MLP neurons of a small language model. Each row is named by its layer, matrix (gate and up: input weights) and neuron, and shows model dimensions 0-223. Each number is 128 + 24 x the weight over its row's rms, rounded and kept within 0 to 255. Numbers have three digits each. A neuron's up and down rows have the sign that makes its largest values positive.
After each neuron's rows, "fires after" lists the tokens most often just before its 100 highest values on Wikipedia text that the model never trained on.

L8.gate378:098115146108128138136144109148151127154187111140073135136154088127130127089166138154169146143192138126118142126110136137117130152144115137142150134204131082177163137146130124074119147086128127126138134094175137138115113156159146092114159143180143105109134148152112116088117143108115166142131084101096167113153143115152101134129135140120155126136140086142123110124132111150158135138142110148136101133148136100087172148102133090113150125155138155154168129130104143131152125103114133103112107108095118116129147163127146151127131158112108139150093173099153172138141097088123144128116140108176153088079110098100129112133127149160094147128117154146141164155145101131141096154089
L8.up378:119131093115106149157163112141156111160173130166118139113161122153101110151123107124141120178132129099107145109135128120133123128143136089135174117164119129127121057131122127125135120126122130140186140132130127108104108107133121165098140086144129067132157114144116166123150180108145168131131126143121169146139151112112093141116140156112121097150123125161188128149113155116092119131096138142141144086120105130147117151137155116112125102099144103130159131113069060140130114143160085143157083097153138133145151151106135086128147113131073143134140119127141097104160118160154184139111121150116148085144124149070142105118118083127130150097120092090139137141109116165179131117141
fires after: " d", "est", "un", " D", "r", "ell"

L4.gate685:113122151116171103108129130095110128097118133122131091133115146119130137077153107155108121102113093119138133151128098135143146127147128121136156153141090060137159098097059131130102125150150122153124153159123094117137156090112139107112107142189164148152137114120148136162105124109174172075136153156093149120154103083108139144150145086111154151114090113126133131065097138162119106118122167145108184143114130126127167150129116138114145130098104129135130133090107146095148114117110171141161084118106135117129159153118138090110091146131161111070139163111130151130158060115126139107132127120133148129116139106134139135117161108144126135121129123169154110095116176098130165120121
L4.up685:111112108159087130110143144140111137152134092134097117126135104153115142141101115109171182154108124152102130132160184140133123123142149152150103164146092111114134106095119188105072085184137133173147098135144084146131118159121117135186117155139159126112088125129122089139077145118126113203124184155106131124157119157134121120162086148141155108151113093109135115109148158069130139153103129097153133137126114162128136138105113122098161103175124126146101116115115125099125173118119145091164132101119129133174130133141112146125101123117131127139096148139146119104122082102102146155142138128125150102149155105144101143148107137130160126107090133134121113105076118092138120126111
fires after: " p", "st", " st", " Gr", " b", " gr"

L4.gate650:179106124113119101114115101179134141141150084161120145131077115117163165093168131095166096135125154082111168121110114121126121207131130129158124162115129130123152136159150112131156114114081131143113106150115173129140115120090122124152090127115114130092125099097163166140155137144141142118100139143141170121117140104156105138177148130136132146118119132128152116115137115114169093126138139125115150150162101129088142145131133124115138104138082134159120165145115169098164121101163151107066130136123100113107147132099086140119147140083090159115166130096170156091140155151133138145148151113145108161143122076128149131146129127076128148156094149117132150134121106154119099164154
L4.up650:155106129110148139125124085149129130156140112166077122124106101108144155109135115103163136106117181110129162138133121096101116151103139091142184141122109140116124104133119092134092096138116103143118139112130149133117137153093117152096094167171135131095124119129140149111130185158146126146129144165136143100085107122098103166161107094135154101141135136098157146156167109164112146125148173139098104119154123120128129122123157129142163121131160140117135141141113129095130142089132120167095120124132100141157207153129102104119137124163149102121105068124138151093146082154185101140139109138159163112136164111079090164157122135104148154155138143123132132168092117107091153143110
fires after: " f", "oc", " dif", " develop", " F", "f"

L4.gate143:157113101128140128105139160105103150102124078113122068136147155131104150110110086170124172114115114140164125114152089113115113079086137106089157157154152102120131133096117132140159132137146144109104130123164079141100117065130127133143119140093081136102176137119099133147125103150110150165141127120146156161145144132150133137096092125133090114101144126141181133153161155127108146136129128122173126176116106140137120158144133106136126128139151125161109088127141132157123117135134112096129134104071139144168088132127103171153131144154124147125101115145121150145191100129097126141115110111121133154125166103095169116134148117106147111138095151060169125103160098116169113135105
L4.up143:168139076149166120133125100118143093111088113142159123123134164088107111129075076162115157115133091157124104142113102117131112110130114148129144129119119119119081127096083129099142145149132113157149133098115128188121131134124168185166152112111066119073144120153160123134122148117162120135110161110107164110129115084138122160166175141137142096106119134079128132121136098123128095137116116134115131154110150102124128173111123161098131109169109205104143151136127122163131113137095091129136137129130154112136109156171181119134130112148129102117143150123123119158112142144141100142143149108125073139140128153121168122151153089149144118133147155143140126079110130133125108179137
fires after: " (", "ap", "c", "ec", "ra", "e"

L5.gate796:119166132124121123161122090140099128123144093184123138115153092145110126137095127128107110160098142159155150145128143148122110095140108134176126160156147143137145098105139126157124053108100120161118101148115125106117091152157123107146144170142135137104125120164165111130100091113142123142156105181125112110136125099154088096133116099149120122113150163112145168114102112138137165179117064087156135136119163161119127107164153142158098148141171088109097153108138135128135120138121156154119114148115117150113107156089161122138122111135151124091101120158184168084138154076093116157120126146102125117178146130134109128112122131123125132137141119094152128192126118102118113100101
L5.up796:171148135151121117118172105123111194099137146172127122117104099133148115110099113136130140189121165098135084148138141092137149114094144133157112149122141172164150118088156131091125134118131140142105112151129140153106157161126151135124136144150141123096190128111130117131148116151119130099158075141148120137140104115119158121137140091147120079137131114089088148126140104182091104174178112094112113115093134135110121123152134129129159135169110135107163163126115095083142153117124156138116119106178101149149122134107135098164120154126127125156119106151085120094143139069135104121125124080109168145102170141075120109137139124117124100127125162097111116151155112075133119116125
fires after: " t", " T", " them", " s", "d"

L5.gate252:114135100139110148092132119107154135130152123097139137136136158159122112141130081143125117144131105121130134164149104127122147087150143120186121149157109137145205125099149147139158133149113149131181173094120101100157143160123094146147126147113149103124104092082099100154181139159165141109118109139128121099135107137159126124154142094141127123123115134136163121190122145109108149161174150118128143122142146130106123136109120138161157151107120135166123160158137074111119156137117105081140158123102133187133162132114105168116136101180130114097107148123107172135123130150114098133095117122107110133137129131111142100137159091116184123131144105127089151066095138099144161087098
L5.up252:128143117127117160103132125144120113136144112099128126148117112118115132097153114182117111111172146068155164114130149123084142117123140108152151130149106112115174090177105108120157147124097125173088111107126115151141116129146129150122142122160132107123120092151107152166137152149125118129117126133147172160123133108159124153129122098119095145177147127103122102100125131137110119124182166081133082128137164119131142133097152146152103092122155128157143134110113117151116105113116166169134134160105064104122137164122108078115133168126138104104144105113137091128182161137127144075144088116151100081163152142090153102129124130140072128118163115119158151113067140120116109109089
fires after: " c", " C", " ex", "oc", " T", " G"

L8.gate776:177145109130157118124146106107159143126102111132151096144092152141148124155157129082115146146156162111115119073079134167149143102103084090048123121140151181131133158086152156135115121107159166132171156105128113138154147107135122124160137161117124107143103116137137125125118127161174119162142105096131124127104115120143137143157080100164104101136169159191166118118077157145105122117087141142155103143114132101114174136102122139174097146164166134141137160093135162124148123147135125129120149131128080146143092173139094143127155149106140085147133105129118113122129157125112148137107086148101148124092116127092131148109140131125125154165122120127124121142130095105129119142118
L8.up776:117163066156159134126160136125118094122093141164131117118109137123073125112117180132118118115129154143125150095134186105180140152132181119126140093085144160171115125131149151141148141106144137073124143114139120179147159097136072108125152146120156086167134089148132137148114126137139083107108116086138118136101106146100098110116138146134148116136089163163150109114144090158113153141107105106103110205116095127127092158117112107129098104116119138136110112148103120134138150140156139117099119126105116120144073117159147140134140131141118102170136096117121134130132141146107190097150097108118120130145160176137112134110123141078138135147117139118128158097141166120109130108100
fires after: " in", " the", " (", " of", "-", " on"

L6.gate703:106108151144129154107118104126121138145159140114099125131125115081122128139151162191114179105117145111131122065144141129116151134132128086077143110183116120161157125137153096116128105155136144082105161112168156145126147142125084083113157163107139132142151122134141138138164121182113079112090135126148133114134156148125112137085112133139126139111149168091114165172154084138110125124165131115124157134166134129133104131148136151125156125092108171086141111154140112109126137160106128195129155150125181136110134119149118126179118174095127152145089137138150147126186119139116147083117097128152127106167123136135152146121101117140115158116117136168147134166106117111123162102135
L6.up703:124060118161091147087107117125136124143129146117072139102100129147104117181112134143067155132159127111139118116162131134164100138132132114132162133151120150075142163133160146119120134182111142108154114144207084130096141165174118100099188134103102128115127123146125154122136139143123104108078116183154085174114153104141094110126106085143119097129149111102114164120140146133134121092112137141113166110140134134137090128138130135158143129145103120133098092120102144109119119154108109121091162127156122141094112130121113104126120151131135148163126113147151127131122073130142099133111110128119088108096103160126160128169121125131164105152148153147140152164145141129165105150098
fires after: "m", " v", " c", " m", " s", " more"

L8.gate829:134088117110150097157095176158153067143127154129121087094107139099098138112099152097118120121148143133130189140130148134115150142108184102161108154188120088147128137136160163124098197142118126100115139113112112150157144120110123112125082168132123091125133119080108083133135110121164133138151149151112165132124121159109127090125144118174150164121146080099128147131158145122136119126120122094082138145117127108117141156144177128075134150144153147135141156079071089128102158116124143123152134144159161087125127091124108129144119111143124134140120144156081100136155113139142121129155105144084116120123095107131097134103105111146156149119127158131134114142150081118120124113123
L8.up829:132151149145133160108129104118098140131141123094081126118110103128149162099136110137099089097169110136102147111127163106105130144105105140110105118142151151131172116090154135138122153104174131068130150128132118129074132127165137116100118158124130146152135127129114178174128090138120135141131129114149131091071144194147106122145121088151142148093089101112132136152124105119136118123157104135071091133136094152119156111172172116118125142074126128146130142100118152084078097134157145111115151162128174164105140112114131086162140121109125150128117101101108184112112096142146120174123095157128119127123126113104130096115150112111118076159123156112102090161150108124144141118120
fires after: " U", " O", " M", "k", "U"

L6.gate698:145076142110162149092139116127140079130160114148113182130084123106142161151138146129122110089136139088124138100118123139135141123112105161129089121123109177119132170126166126108166148116106135184155122143148146170145125132134105095111154134079128134130132111131123139108144101146078095123106099120107087115130129161097121112140129153195153115161089103132095133137132078101095127127099092159132157097138132103099122160105106111130140140104122142120090113092118128138129104118112184136099111159136096105097112105134167160136122140121142154158130120156141138143124128107139100193146128084175107137116101129104131109111102140147126138059083138128133117121143115133152098105082
L6.up698:169134132161110129104159114092157145125133164162109127109139050113119142102154134141069137127140118080102152147130094138126126114154119101154152094204141147121112125106136134172145110097112138135145145096156173153131091136119128101093070131115133070106115123120167184127138130146149124158160163142129146113149152097140105122114154132090158100174168159144141139154107139171134141102125107118139168112120138120126111099114127133116157150099138167134145156117118158160120149126136119158109129145134129135148113120122140105177113078126115132181148120150086113138128145119138128126078152168107162131108158121134156120083112134137125117131139165144141120098111115109121168136088
fires after: " S", " s", " M", "ats", "S", "k"

L5.gate817:111102110124202136100147128144125066105123184095100144117134103136130116111160169123127164114130086169091088140143125094113121122149116102123175108110055122168127097144161116139157124179101134140124127085161122139155121148130173133147102199144094079164123159136139131128112116130109091125168105145129122143119141136155131150117121135111112150139140096093107119096147109108132162105158112159114106132136108168116142132116121124162163118144144129124158105184155141130141109109163118152102130130091102197127132146125104140114149095130115098143150134100122117148167138096147150149122122145168148099123134152111135136128145147130126159126133176141108133122106144120103136092152
L5.up817:146117127128144128136095149113140114183124133138093126108076142139173139093155113102165144175142121136105129104108114165126127138106139113116155116133140109150106123151154118156101133115163147111122152139139120097090091157174121105081139122151149107142100159164147179152125136119124175144109113140166123171118117119129132093133109106149132177111137146126135075124113131138103144092084146138109138092136088134127161137102087141109129145105097135117115145178136155141171107125140107113126137152105097132106137172135150092092100185191133151125092141125132102112138146146150123097134102174137121131105114130136103146168118124126126091142121098134137189187097084139100156138142
fires after: "if", "ell", " Val", "est", "r", "we"

L4.gate306:113139169113132160094088098099159143157167110108098138150098133154090122151146130128113142132133155142168123105134085145154150131110098118104119107153121125163113112091103078147146142166142126109117137131093127107130119100117117125146108152101115131129151122118128128185125137119138085140173141162144103101155114114174061157159142133130166086156120143172112124120135146159117105134158108135148095130131169141104044124121115107104157132173140131094112144094125122122084113119145127138085144144138135126121143179099082142154078134115119130110122167121110133124160134146071145133125125125096153091130152122145134123078128094165154103103126112134094140123139137105147107081125
L4.up306:107127130139130117112111110116155112120175128106112101140128170099147103132134077099083124108119142136162159132116137126105145138151142141133125102129157127167122107097147132134108123128169184104119105075157111092167101075126132132148146127135115142105096151096125127109124124131086123161089114152121129117118151090141094086129115105129179123091143145113140109100152113105126078124173127137145126148134157105088120090155132171125100118115112129074088142145149068150113078105099174110065114122141135141122107168142147105101111166142145136105142131131139134110123151136094114141085116148146156123169091107173148136091116111150127115136160096087146129142143122104135140176123
fires after: " d", " w", " L", " a", " l", " c"

L6.gate253:159149106140106115108133121123118097147088109106137133164136136156090085139137167147145118142171160106073108092127163129085148114144141096159146147097131115136124106141107114151064105149092147141163146098115079158122063132145116078124100181122164102130093151166109094132088128145146142143114132127132107098136124142144146143131124141148122120122131132111122107156116094124142101105145092131147131122106120091114092154128095101137145085143099112118126133146150119118105124120145127109131136117153147139100098128119193136153092096096070140133169089146145129132167085106139094161121113139102137105117089145105114099155164153127097145094175113135099140111113104110108115149135
L6.up253:109116115183108092139162100127130143136100124105143138107134139161095102161104149157135108110157144144079152159144135086124130139120143139128130079099113128122127091161115122127163146134154108117169148107141141157103129112110128149119106106165165132098114122106116079111077139129153119102118095117122092137132106163150118168111089090135098102118158138158149125133115141111128130129125083123144097139144152062130157087105141097144114107097181201134146171138114117100158142152117122152112073136155135138161087173160095117145122083133146099126115133147109141109169108127140084114154120092149094097157103130148133108137112139138133132150113098108171131120100124136148092127107
fires after: " C", " U", " M", " c", " E", " K"

L4.gate852:150169107123138138094074149109127127097128131126109129172153148131117128132092102161162117103092129113080154130127166119137125164150112082161156104135110153119164143126146130164141122089108099187186144108154101129147109134120145127120130146143113117099093128108109123134111137127134158118144135137134104138137120113153136127128093134123126079140108139127138083197153099104166125102115142106148129132086127145128107152102152099112118113137116141134153130101113151115136143088195105119112129117137146133105151137098126131116103128150118142108102083135101129095137133126148121081140138130116145070177154114126154135095204108170090106159131069155152145080113145167120143113141
L4.up852:096089098109124145153106120095103127130127089092152138111119105146125126116157183144137108087188125129106130146090111168126137136111143144115151141128162149119138112139091158113113141166114175145150138108115165120111096117119166103194104094142080165132115110148122109165151152154139109123130134140127091125120112116124116137113104135106121133128075133142134127125129124123126166093124062126144142097106104112132173110123140095121146141124094153178135093162107094122126083110154144111100110144073115112096087123158138132082124127117134166084146111124133156121076163122092133152185169143165137134122125139168136120118116111171171115115125096116134134130109131109104115150099
fires after: " G", " K", " Q", " st", " h", " p"

L6.gate130:120096141124144106125138139092105124131102148124165112126115103146106120135120147159142135156113140122148104173152172133120124152102134085072146177104113115128118136122126122102129152115084124119099089098103132121114125115100178132106099097106099135129086097109107118086116150081089134118159130159120166159152057099135132118182151148154151106123136079098127093134112127145131064107135140084114149143121122124137091131125143176125120098082107130130138156080149111155101122131139121090109154081131139139107111130065125119122129158114092145103115139107113135169132138102095117159127088139095132125157141163155156104106112133108123164085151113152151105105120125135127159099128
L6.up130:124106124148126105096110174108110186131143150108106133108136106156117130124092117132111104185132136129166167147126173153127129100120107108118141171141149147069151117127160118103086142104112100102130129133120138119128151113115138124128144116132108101099150134140147142160102130130100118139126158156128129085177087151124167178165142102109144154142092145106106152098153150126102149142133135139100149158153139093170149157124108140109146099151146153131109071123139094105118077148105098131134147108115121176163135143101107123110074125148109092102108135116129101116153111122144091116137160099151100118100127127087111139124106115096117130161111113143137179180067086143154168126126
fires after: "W", " w", " f", "w", "f", "ug"

L4.gate879:158151117130149091084133111110093121173105154116104139128152145153106111110139107105143123089129156123175138114146102104131132136149119176078167143118108148119153138118150129135141106133129129142148162151148156133138119139074136124146114104129135105120134140122112119134109097172105106104126111088135153113130153175078118085111170123123088127092114133141118109166109082102118133130130104143093067156135106115158100113130146100093139111140122123130149163101108134120116112114158167129077143134112119096124123100124119126144129142178102118105126137093119117117150151133075128174128148121126159132094104140160175117103099156156127158087101122117081115119159099113098153144038
L4.up879:084143080146128110148099160150166180180130123154120133129145117162125139132117149089069074105092108194148153131161172104119095109146151132148115120141086134084158130162169135145134152097126147125132130105145152114161109124112132116142140120120117149099125141141132113142115134130128133139177143132125131174117165141100140114115127095117103121106111151110065136100128156086113138108141135141103150120147104086120123126132124126097120113119091135096074159130129091148105113122099129118113121147137130119153097148123096161119159115157139086113165121106157113089114131110085035150129106132103134122094141112153137105113132152151110136105111126144119124129169117119141120111072
fires after: " M", " S", "z", " s", " H", " V"

L8.gate398:119099182145104118128106100173142165121119116134173142115134092147127123099148112092116115148128139125112167138146126183135164096144104132145120103158140124112141131145147090145155104100144121104117149137149150128183152149113105107139120134134101171126130130153109171142115128137142128135162136125106103139153156142124093130128114115158114138109163117150177133102143097146081123079131110129172135194142169113124133135137145149104136158123123131065102105112102102111123143155109059125156151142126173134112164112098135091132103151117093163128077129123139151135113106117135142134133168105187120176112145119108116074131107146121173159110107169099114143135166090140129136105143
L8.up398:161159098155157148122169127148134096090167126114115098111096107148117126135159107127118095129107142120169121142119145128174091113134158107136134170175104110194102107104115141123129146156181116174162146139131119159159095089092099127109141119110143162119126119195115133123135107095106146135144152165138116116106145085159097141145093054106101123101145105084130139131114113137144143125096105159116101146111099146128164115121115106124114111091116118113147149137140138121111118113116120116128095143148116156129126096136156116138097148102143125101107146183068142123143126162085150127107123143129179134147168111090115149126124140097105179145143128112138094128134136132154086149152
fires after: " L", " l", " sub", "-", " d"

L5.gate511:141105135150154155084114122150160076096125107178111105114145120127133126118139121120191128139087136091155149169135142152131175118135107126110151104133157114128112122153152111120149139137137153146103097142132150143120129140153128158173115091124102085131138117115110098091120137070136127130142062157116129126131111139122124113097126159084121119116139132127141149156110153139179100128148151121161135100106174146108111145135114065157131189160119146146156165110092157111155137138164135144146145097148095142161114145128150134125132172128122121101107193122154149150130131128111103102120053105142143155139152167131153146112079115162140099121131154133134167118118157146140098123108
L5.up511:126130150143151118102134122144146105115125125151156118116128119128166171138127132129073161121082150132126082110130146146135114111154065094118126122128127081151115165095112159078100143125161153110105117092112095122143120115100133113160130124125108113130133167145121139168163121128163124110155108139107121134149154148121143118116131157137144171100161164136151086085136127116140121146139124140125111111100162133137131146118110092114115159114096139126168118115145176135107148116127149196131105145083099184134097145117132168150104146108138104112143153125130167086110114106082102128103124114166115133168170136191111132118146178109108100084108143135119151105136105180139084116168
fires after: "-", "==", " (", " \"", "\n\n", "t"

L8.gate488:163162127127127106101129140102139136177138078130108103135123161169101169145130131130122134101119095160144129149130098124139130118139141133170131092137129084117122135122130100153152119116103120129184138112139139129150093115162125091061097095167115106134137144176131110111124120159143130146148074108115110144101142142133121127135108111109129150092088146154134117167133140133118105093142103163096089142128141138129111141135145121115162142123073121115124118141106076160188123147148144137123100163137158143138128134133157124119126142138131135103169098101133131157147156085091122150131170108098144120065161141153108109099107122121131154131170110183074121166100167173095166134133
L8.up488:198088136105109125153104124147159097147131120097110122166117126126095146096083142123171115140158151129159161133124141112162130144156156115172125134077084102088093087109158136150104130126117127072078114118128127123124131134156146117143154129115094106141132126115108095135124091134107112126146116137083131124096090122127145087134134122159149085142154147128111129113145136115059133113147104153104082096156177104107146155120115127101124139081120170101139106143141145155146157109113139124131134128086104102149110153112130093194120150137159145129120141115144152147159196125156128089127118124172120114143151105155104122152129097175145112149125150148131158132116152144138122122151
fires after: " the", " a", "s", " to", " and", " his"

L8.gate278:130125121084112140100083146107097149101115107128147104095083141157118113130092126137131144142138131103128140150114139148131103109130141104144149111123112149128115151090193157118118138114110154127160117110096139151145111202123108125125161100170076153088116142166135101126123133108162145092139138165155123112126118091092143142147133101110098126162150090126150094097129174120109118113116146114085159155113123163093115092103126152137139141182142153106157144131104140126155074145147103105143104174122139108123195119099106144141111131105153142141113113124146105105133137141112096109123145072129121131148087116109109085106153121112153137103116081150109114116112098116148196146145
L8.up278:114105135150100156153103159101114139166125191170121108117072113114157155137097127148150132102166109125138156149061117138111100140144163123154101112136146115157125120136117129126140155114105153123136114128162123146149105117122142147182111084107112116094132120118174138139134184128146142140090120085144147107083154117123052121122104088109139141100142157120080136148130164114190124140133150122133113163117117094161125128131144134088137126096117173120122158146076096115128087118130151120155115132124142144162112095113144126158151156132162160126121097162115134118111091119144125139103096132109154089081125184127102120129107141113109133132140104120133114094115128145125108179129
fires after: " st", " St", " p", "st", "est"

L6.gate171:108111072107116101135101081124152093114131148132116131113103157153162101112158079123133132123125147143113152108135135134157169151127152143111116112164164121109159107104126102103155099135153100133143172118117092124197120095155101152145120102085141128138138130091133135124143142132113154120123107107108144117163160120153132154089147129113112141137084151139133139143096153188165135176137150166158152110130157144152068156112127165142147151130139147149127108156137177182109106110118131133135123132098101151187118094111151090155150139145101133140157148159112159141158098141145141149115084104120146130118142093110125130097157117131116161118157106122115140116127116142058170130109
L6.up171:126184088141077150124114145112122158134112110158138132133123090093121135112160101135122148098114152127121165102088131154129150144123076148102129109143130106145136128162151146141135169145178147138085133084150115113103124110135144128090164106153133142115107118113115113112143180140132111139148160136114102122139172114116093144162082095154098146174156102065133143162131110103128125148157158110150137127113139127164125121153123130163127117122129184145128120124125109148135107124091079129135106123165108177113173159099145121137159139138137137142154107132125162176130152111145111105145137110135166140137137131103077197136094149164157158106096137169133139160125094095145141112143
fires after: "em", "il", "ow", "urn", "ist", " dist"

L8.gate384:132106131089145139127127108194157120132109129140103149120127088137116131127136140143139105123105136124123130091093087173146147101114125143128156134101186136150164114175175084205160094120116131163103134109084145115133156126114107193118106130146142146133180162124154138129131166167100111134130139128162153153105124148116142137126146129104125134130178136111147149119110128095109146135107142119108196117130145130123152107089115128105118117113170148136171127141101153130153138115129135096156140068132189113121110138126119120131132098111140127132148144169112113117124146144112127120160132084077136143158132145149116098123156129158106129108104119080163101168095185123121103115142
L8.up384:143101155158156129178117103129113112101131168166126149138133153123132119129120165116129157148144099157129087128118109121118143162144152132160080116112091138136105172153109092142086145130122134140105116112124153151151129121093120156125116152085133081088139133116140119136112150150132155210120129163108088081149128122155061109114127123155128102142141134122120137095125114152121138087091106169095142117122157139154152140128124134079111133137148150171120124165147108100129175148161119128158133174135145126108111110091152132123146105090148154092156150139139118129089084127099134127156178100129133138128141126119107128164146181102144131131167057148096134112131124103135139129163
fires after: " B", " T", " H", " W", " N", " R"

L6.gate39:142140128148122105123145161133155130106152135124162106089127127120144160142097102108145132127119136142129182141110129132130131093171133119145092162141084117168150140122181100122110103124146110077135117102110141142143086057141144129115104176108122092112130190124116086137107124197093126123130175138133108114122126132105105146089155072135156179109122160165151113135123159143127161091121087108123116125128139124122130132108146135128158158117140165125108119113115121131111143127131108126132159128177115102110119116098128102115138151157116100127130149152108190085147123103150108122115136101165125145101111128169096124155150112111161129151163088114181082109140118156082106131150
L6.up39:150097130160154160127116120164129127099138161121142165149155080103134127091136143080127109133150142109091114133129157089121083113141103130152132118124112174139135122154101120113119126125113098112180155106119177141131141121158090140088155099145121123159108127114176130096146123146079120165103100167138140093128092131137119179115169142142102136116122122103151088140114119123153146108112147149100120136119164159135151150131106159186134124112110162126126150103098099131099124144091140131131157153144149108143113143120123126176088144116095110125104143108102140161148133152100133124123125130102175199147095061113178116149124079148114157096112091120117109131148127086114138134114
fires after: "\n\n", ".", " U", " O", "\n"

L5.gate523:110155115080087123139151141113153136116094145111127100115131134114152067088170175116138142129117145104115160113121147099155118106181109125102116125127143145126126142096185122152155149085150146126123098128129127095144126142124162099111121105124121106139176142119095103074118166079104120168172141100162156140107166153094124147115095145120124145114162133143126117096163131111106164101143151174159137079118131124163126127131094113122095186115126117138153136113124133149176096127136138148113118097114086159149104163122141120110098126116127116115113123150155101126136141139102141113090099122120100113109137086150096111138141130117126128158122123105111135139151157089160061070148
L5.up523:088109093142115072134107138143106114127151160114138166115153143121136135152087103100126150135096134129139134141157129165146157141126135121104141130114114100104120160077143183099125114175135134135121134114092059102151092119161109135107129130135159099130119171163143121119166103111124134166156124083135135107105096130148131111088149131134137144114062124094122131120134139146140135136126131117154075139095152171092096138115086097130131131142142142159112090114131136161089104116132154156120120129069139140123135129140179094116116126112149106126125134133177185148127114144104131143126148157137140079169087141157123177087131116109073128155139131166124141155135140150128166148153
fires after: ".", "\n\n", " (", "-"

L6.gate124:178127077122136099174135154124147098094137133117109134120091130097115086123142140133100137106144139111120084106143130102122158124086169153126194149118130146121169137110101139097095135134129175141090149133130112149119124140142125126114142137175156135085104135101133170098151112119113158133124110131160153166180108115147154143137118083141128125097133139127145090158117122150121146162100109123123150067136143109139086166144087115106156135121110151151129158146137119104171154126137158133116142147146130137087108124130126130113125143176171170160102145118121174117169136176173087131125131091120169153111124140113136106154159086148149108107173116163145130108106121124139140155091
L6.up124:146116131171144145131143151123144111113112131153088169108137189083159116144083116051110125143117122132102109117134159095151124135171130102112109146128136091111115089158065146138123122122188145123133135148124136099114138162134124141122149097117145117146127111097149102143152124154116123096134123151120089128137115135146133118174090119148081108118173163126101137168135121066087151117136135159103140127096130144114111126138094107086170150137139142145132094110145109115144101120147112134118144174142100149138107122124121040121126088138175131133136138152143118138135093138115128173150121134138120126134136128153069107165144149115125089082159127149141119119101139098120086139135
fires after: "m", " M", "op", "y", " m", "um"

L5.gate658:099148144150140101143139090127070138122112067131144126127145184090148172135124175155174112114123096106120138139129193141131123120151124141154126121140081100111111150108114147160114111119100171127143164107143138114124118163162120092135114149082137094096118117144142073116121141109110134120103112113138082107127106099091151126110125158160116077157129106096113145123127131134084138114111134097134107089138139101118165157155139120147130168133126116118154146104146120113166113115121130124144110145094143115171129086136141153118115154105135169070088112158152127119202133091099142126094130143119124150101143164131118103134115102099139123104168130149179136147123099115147118099124
L5.up658:116128169131130119165136131131142118098131160153099113103108142150086132084096110144155112124097181146155138084073087156086123083124174130122122149155114141166101140121117096116113109116124118158086124083154162146118120140124146117112116133155101106104136144102135138077118121116106120172137121132129101128081156121083112129093112160133126107148115119171117130156146129093079095108153143100117128121105153085122133123114116136122193139146136126142087115127124159148137111098170135082102132167164151138153130130114103094099082140127179134146154118116149093149122135101104108136106117114153138146107110135129107110173154111187111129104106101136145157108130134187144125114109
fires after: " the", " a", " an", "The"

L4.gate672:136109108111147148079153136091148098115141139117107140144049114158115072108106089122095116151150095098128146122122117174105147126150141138129125176100156131120156166104116187167150135125170139143150157149093114135148155142125090122133133126148143173094121144123100132103133101151110124154131178097120139086118147136135101118099119145118165102143079134159140180181103109136122132107103140154124102155087140150101150136159122072111112105152122156144163154166085132124123137117139152128106131112113105107124125096117150112131165151122139098168160132153159112153124137112149121161112116082112084130134142104127145094096139132153163132084130155138143109138122110096149116131141
L4.up672:151077153122148159099142129123180185156179141116179148131143145164172161149102140134068155107122149109126123159154113140116137125126074148159129086108118121114127191114136124142096128159144128074184149128108173100118164120108111123139155113155121154077102114109155171148136148149088104139137117132112112112119122099125127087116140165141134172159106120125116151089118122138121159151121137165136102104106163125140087120116115124117100120133127146104106106144152139116131165140146142084118160101119143130065108126127144127101131124146174127118123129103106105125108117083124114142121113159101114082130125133116127123126143149145149156151126156120163177115104147119127096122086
fires after: " E", "ly", " A", "ail", " e", "ate"

L4.gate450:137110096109199132145140109143096114098137136159148141112108118131154123154126150127088132126159126161172139135173128148091153082102146125120102066146120114170127143114161123164129128159124100119111122125138090146119135107113094141125153130122124121110114144108147098098118140138111093108199106136138115130126124130110066143140149134092095133130156124102098132138139152120123149137141131107125123102117095164176134156121146116121148084121122122103147119124149138132144121185135099113153096134117097111146108129065130124082152149100090101170129158134141125152184151118124162146151177149139134135160143160097141156129097146109135149142102068068104104117098120159139117080132
L4.up450:147147114131153100127130104179104102091142152192136174134088127137127131132143153102119134144146141159169105155147145153108142101098144115145093117104117107159081160113138131143112175164117094109122144130140090127116144109105106124110122141111113127146124124101138113112088139106131111169185122138174148129147127132088107138154150118131092119108140123116140128137163157129098127124139138116113128129073071127157133146145181090129122094144100136074149163142134114137154123168152109108148107135094085146179102132121131124126147151062105096141134146144129112142173123100132146140142172145123129116140141135111136162168151158126156143133117110104084109101069088156123095103155
fires after: " |", " T", " R", " s", "C", " C"